config.toml
n_layer = 10
norm = "rmsnorm"
init_std_qkv = 0.0295
init_std_o = 0.00762
lr_mult_qkv = 0.7
dataset = "wikipedia_en"
MLP neurons of a small language model. Each row is named by its layer, matrix (gate and up: input weights) and neuron, and shows model dimensions 112-239. Each number is 500 + 25 x the weight over its row's rms, rounded and kept within 0 to 999. Numbers have three digits each. A neuron's up and down rows have the sign that makes its largest values positive.
After each neuron's rows, "fires in" lists the words (lower case) most often at its 100 highest values on Wikipedia text that the model never trained on.

L6.gate253:507494518508494488511442526494491507532485534487488485511466565528421503508497505459474510493472500517514499510542508503495530510458496498492494484541523512476454492498514513539523441495515500568502505505516526516499530460520528510509483521511447553543511546473500527480506546469538519491523537494522543457498525473509502425434518492529536513489533479459505541480513498497495508488489
L6.up253:521510487474525533502527495472512522444479528532530487484516485469515482545535508492510546537483530528523460507500509527490501539485519477517533511513514485499515516511490504483489473525496480486548506458512476523411507455516476487485517495513516442459484508464455481453499455538492459561488489490493482531454473491531513542469527473464470489495529504531510523488491510489516491517460
fires in: "of", "for", "chicago", "journal"

L2.gate283:493492540547461464521491506544512497516482481489467485431491493492499556481538517474457519513506471478540501483498494502508527499459504503517506482478459478488576491504477494509471472522508474508513529499513469495544507455544514490476513499499487504478514538509495522467527457522487495459471476530530513495539557514516543529480502538502521519509500470492489550529519556494523493524486
L2.up283:481460523547454480501470490531502530511498498483475516463470463474490519466517512449490503518513484486521534533488484496475530489474519503500483493482468492494569483521495486523470505496502487515521490504511455487530467455534516491488459501515472494533500534511522522462532500510480510492475456516525500497541516524498542526498519523499555538513480470485487532535540565474517490533472
fires in: "also", "number", "only", "not"

L2.gate118:497534486540503511480498488503487490507520480527494453522517470556452517458506552496491521474516486482513475472453485494507479519470492515498460488534535492512501523522486521468528462468499449530424483512534553499519514488516505509486460518549500499494523501501488541553467481485506483489490540456499503507535495507535496493476511516516502553485480506487510525504499502516514488505521
L2.up118:467531463546481521465518488510460514497492486524495417471508530515491503489537529518519515512526486488488500497461440488511483548483503484490476503550518476510520528506497521452538501476500445526453461534521519497510507488483494519508489515536497475524487482497516522529494525477504477491463525483498481482520518507529464476501506493538514533498497525492497551517494471531494507539520
fires in: "back", "on", "down", "background", "up", "commercial"

L3.gate37:497466470489526473495487527533492538449508468504513401506502493497501541506496494499523561497522509461539506493484457525512516518468500461508470475481469495512507510490512500514495501525521501494507521479479497480466487543486484513488537503493483528498533480527465557499523461501508456506471521483519478510537481490505445483524485515531526473535506487525488490480561492529509463461524
L3.up37:479483458475534511477511509463502481492497475536492543470482540515514551498525452510518558486525489489519549518495466464483485519499504477512476492512502465514518507497464500493493457503500501536493499473485537492527486478450547517543529520461448487546480452465475519506508510517516504466499534483520504474506512502526475501508495510495511457465505477552506492494528487562474485468496
fires in: "british", "county", "french", "kingdom", "germany", "district"

L2.gate304:488506466469485508470519527446483464484516450497523521483457514515506458501508499492463514460547526460490502507485516499523516483507535533462527496502517496451474513534498484497490499508478500531437485482507477475528468440547514483479468476487532495496467505466504491492432550487556496533518507519488494480496463523536564515515463495501499521496435473481474496487509481527512473500453
L2.up304:513516509481499497519498515480501481485497462489483519461499514485471509506527498462447506488516554506480484483506524504545450472491527507519525499457488480508485528518476506498553490496474497487508552478478478501518532488553510492438527496532538541476469498476499482481516470527513455525491518501516558515453509488517512509462476511551558503459493449446510505508508475513507508514468
fires in: "de", "death", "debut", "deaf", "deep"

L2.gate265:484491516484544504503432447538464506532477495487508452518562527500484502530480512494472512515491485499510519507480465508512486494445485482520510523523479484502506517506479474519496454499513491436528525451502519495517500510477479503485497449496498489464516543522490517454476452478504472514513497488491525516516491493489492477496458553516503474512586464556499493499520533446466493498473
L2.up265:517493468499526532486479474525500484507492455493494522513532537471524522481509503489504498486509476479521527530501481504476550472492451478503505544497489477520503484472487515546549455475503510483544492490503511502538506483457457482498520524484448450505473467513523545513525488475501532520491513511547534500541499507525488500494510480502558533512513523557474541524516533504517511546514
fires in: "only", "first", "time", "number", "second", "release"

L3.gate317:532506516517488483494486526528490496481506487496469479486471507491475511523477518479498495439465535511481474509543463479500511513512509487508496517487483523529492511447493491496458491495525512459482566431505507467512495458564482506491488523557499539479493481493525502516509486502505548503494482538544517507499496498524517506519518501503530498465511486532501522506550498546514539492465
L3.up317:486483471540498494480491488541466490539477515506508428450503528522450501538522501497512506506487521543473474542486479521499462487489505445500502489509521498527522508496500480462476533466516493479492513420550500507556547521513519510482524488512460529487492485455528481486502519507495489521514504529534522492494486524550486491504499484531499520471492505510516474506512497479460508451454
fires in: "well", "also", "appeared", "appearance"

L3.gate311:496498499496471515488523489499499488452504464477500536436473557515519516502472487496474470502535481496499515515510477455544504512497549511566505506497491483459494497520508490502520491497507519526526548505496482506506498506482500486503573592561489497487500498495479497452462516528508488509537490521546537527469512517466491471461495516480476482495522465468523524534526448518534493504463
L3.up311:467491460520514546499537472510533442538443516468482475492509518503491530455482484463503495488536460508492467497541533509478476523569529535492506534490471495463502541517510485524521498513471492529526491469539506499511464533478506460519502507526486522473491534498519474461471536503496512525536511487519511510495485471466507493470516496473496523519490446484563503531501472506472526484484
fires in: "de", "debut", "death", "deal", "degree"

L3.gate220:511476553550506515514494450514531502495454532463483503463542568506486509469506492482481480475508481469504494534497452506464551496487487504562480461504495483492503508509489476514519437522546509493541522478501511500524500485506521491457545530520513547511546509462451484499509468472493483485501515505519552501477519499506481501485480469522500487492562484476484497544530527496496467488508
L3.up220:481457536568538535499470472457499499511488493506513483465513525502472508488510524433509476490511500463532465498486509529496584499467518488486487517526494509534526527516466532497494489504518474495545508499523536500466418518512539462512477511463474544492519519465479483523538504479485487486470510483490521532545489534484487501489525505561515520512492444486503500486482502484461475485555
fires in: "also", "not", "only"

L2.gate180:487478503505573502494478498511476486486488496526467483453502502486504509494526499549467522474480539459524505470476470476510501515483462535494491495487500504527477514512494520450532462526485435505433533481497516486496487492517518484500479507486533550497476509497461474510528511541499486456540528491497495492504484463525477485481519498515518501509485494468496529462507505460496512469547
L2.up180:503471478476546516498492496491461492461472524523480489460492524490514500497515483523493501487492548491513519453444453480502503503483466529541495488485509502520468517497491515448526472517510428512473507487496508504494505506508519500480481498484532541503471497486455459491528523534501489479551541463505486499493467460515460475488522501539524511479514519474494528475512493485454504471512
fires in: "in", "institute"

L6.gate51:467482472499520514530498487482522520498481543506502501484490482503500534518499571483499541552514534524499513519463512508479511510445510497463534526481520487479499504503494533515510491471487459542454533476527512486503490478489521464528509535472471514475509527498461527500484525497460437506531468516527493512466486510492519500478511510520534517544490466471496474509564470496504466491474
L6.up51:449452500485517502512486485490489527467468479466511454435463484532515497525505520497480503505544530473518499454465500536524466521489499472509479515527521484510477461517502485511516498499456467503487503450481489493481484523496480509501494489528493495513490524483539485503508487510475436499523509489564464510501457523514520498550509491503494502533494466484497483502544503452468461497476
fires in: "of", "for", "launch", "subject", "la", "museum"

L2.gate159:482475489460469484519501525507497522502474517509497582514514498493476498470501499505499501471513499508490542504509486494530474491475539503475492500485474527508456530496515543459495532525499527464547515499491459464522460516483486484526430487483509544502499516485512484515480472518449511529454496543480442499495432537453468505511482493490524498540498492491511479498482509474456450468530
L2.up159:456470496503516517497513447529433488534473509514506457499488540497471474485501497504512503488551506484494473502463531495513493515512471463500512547504500478523495528526481556496520522502495528422503514501473501484548505489496490514499530465480489522445527498492448513520457484453544504537503474504548524505492480513497492486523465502453525499544504482482500495475472527503531455511527
fires in: "august", "december", "february", "april", "january"

L2.gate243:459425513468491479488540463531478505519526494478530486498513545532434525483486500541478525457526436500483523517488507481555517496499468525514513495500537467458458513465509533498497504515484498511457497498482459504500495505514490502560485494484480487479480479484472513517495483513515493463505509535463558565482494491513515495507511473488524487534558542529468528492514524483530476523531
L2.up243:510442523473506473493493497521498486505541541484512473470489501468476476479512487531515487520525498495501536533485475515510493496471469499492509501465543465509496509481534523471513524524509489514484479517539450514503425503512481530508467501478521496509467510499483451508455545490474560480500491517500501575504492514488500500515505487487516529478437499514502498471534447474518488488488
fires in: "part", "command", "community", "commission", "commander", "party"

L3.gate47:514492502511517502504500515525484468485535486492485522492490520512478527524495489532455468473511481472574499477470531502551520532516518504521500447509496490478509514513505543503466490510491485477454501498454519467516464530505537538550475522486468512508500500505474464524545494519500478501466498497480487561534454506506507456485493507445485529528510500462508497506571525492505494474546
L3.up47:525466476461512505479508489510460488505497502490478497493495532521494493557515469509480477488567479487519516529453507521545493535514534491510450477514496472491477533539526545445493496524499532455494475513476476472514484534518512509528460511494462517525513456513473466520531526501483476519487493524511469523508477509510485455501533499474449544545489500469479518495515469481513485492522
fires in: "november", "march", "january", "february", "october", "september"

L3.gate208:483499493508515499483536497545548481479500484493504465531516478553541536513449497531521539474493524490486489487466476527517512541553521484454484477448499486474480535505570499531468435523502525521490527479455513524492492489522506514509526491462485530445489526558494530507499505485503535485509529524489489502473545502506497503487504515473461506504516490528485500509522519432534493494510
L3.up208:518509509479494465431509461524514508488473470531539422511532495548508509511471484488535495483519489489484487527454461524494483534520539497462481512476501438482481512499521498498495495516526484518488526498448485515504528492467482469505554504480492521461493513547500559457530468523518502523546527495512514495504541514500529527510498516496453519511526505518462494501501518468498489519481
fires in: "university", "around", "county", "states", "architecture", "district"

L3.gate213:482495491545530509492505487490469499495486490525417507458497533505522528511540576510474531494507526497507492526495473498534504506485500545525495521506499519515510528477496507500525453536505529502487520486478492518512478503514517511526481511487503482503527530470460503485479508478503471472470488508454521534548487529489511526459534509505477484515498512493509484508532455470539506489515
L3.up213:482490466512500489447514477447448490538472512516466483441483530494507513550545519506516513532548539533453512524470479498518516492483537507517463485515524475539501522530531489515556485502507510483502501520482453523513469533486530524510464531499483475539522491497488472467495522478521499511495526471494526519520492506521462529484521535510479522488517518500462495487514488481518499475490
fires in: "part", "party", "parts", "parties", "particularly", "partnership"

L3.gate212:493472481511492491511513517510515512516504474506476482464501499529477503474521528501496532468493488486514493504525503508524502507503493535490554506496511518484483513522535495502496471483506507547491491510537520513486495458546515496505521566540522522503483532517513486489495463521505511484490505506503534497519530511514531480486482488485524537435499479451513527497560502518517536488519
L3.up212:482478471489465492473510539513477487552468471495473482452493496515496486493508490496501499474540502492481479473529509516508507478526540502522522505486503507470511485556533476500522503479503506481513487517534465524490504498506519486514510520532522496529511504518534489479479495525486512528475497520539545484509465511564497498523478470504550573469512493455520541522513497509496505499507
fires in: "or", "among"

L3.gate286:483532474493485507500503527553495492509482495489500513459496538430475490521483464521503510488479490510509524534503460522532474479452489515568469508522506477488475511473521503523510524449472508509526508505493491520521518519487469505472575535550508461515493509497502495487472500552523528497485537518490546485495512490491517535497525476486505518526530492512494508517500514553525505497520
L3.up286:519525473492521510496510452498469451481483506461514475481523467510552505530504470486519506477500512452522498494493514543515464508482560494506494483479488489492505499500494522538489468496459518502546492493527498459503550497514469481526515501492503524498482450514508513480482561528455515530528536501502452473548503536507465452500520506489504507485487494520522511513521488460438493463517
fires in: "it", "2023", "2020", "2006", "2015", "2009"

L3.gate110:491476519514541485487501490538505531543473488525496451447557526457485535520525487474504546506519511537505487492520439509516515528435490511526471523499529497523517511471485500499498488465541541512503535467519494517508510498530512539496560515515476483491498501523468529474547503518456498502497522495512526534495511502488516517476502510515500494513514455524491532511513542537498567475470
L3.up110:467510485523505498487461486517464491536476476477505460462527539506482536490515506483522501526505514535513461508469482563510489521469449508510447501519510505550438476522446530488510493510517538529483527501538495521535477477492507541534545515473462466475526533504498524487499469459498467528501538499505521504512451514517486505519484525520494514532490499508499529488493560500494509536488
fires in: "also", "nassarius", "circumcinctus"

L2.gate75:503528474521485515475464508489529483504524494477485486504466515513532511501544487506481542406482481519525495500493481491503512500488508535483510491554492456491509502551489486513527444480485495516466499534508482491498482512468555481507472480467473471526531467469532467523495514531507518521520494484496510519522516530522514503463509519492508481477520542467461531502529472465546534529509
L2.up75:477537466524491515490468516469491460489518485512507481508490490525524504471542512538515533444492518508527473504472489501511530534513508451465496500537512480465534520573478514498506466496513498511451497526514486510446463467509561485481442497479485485533526497474529433497517481495496513522525520493498502532501489516543536480478491511494458511485497497480490529473484492468535539512524
fires in: "on", "over", "down", "up", "download"

L3.gate278:502540497519517481488528497539496536475522469525516467445477499510513510486497485546504486446482492498527512490511474498484484509479487510491498467518504506499508501505503542481522449511511506530458537457501537510485511489512513488485519511531506460478487535502476535510552487513525490458511481506525501491546500485525469515514537463493488473502511509475500492461507511516517526495560
L3.up278:484537506509495509459555492511437545503473505529545482449481486493519494500486451509535478508537513522526497485503486494527488506497513488493502493529509490503531517515512542444519472500516488513478519493490517518487543496498508503466504488517461448474489489527492531478521519511511525521497510537552489518527459482533448524524519472498495508513532517478506528448510490483444518506513
fires in: "in", "19"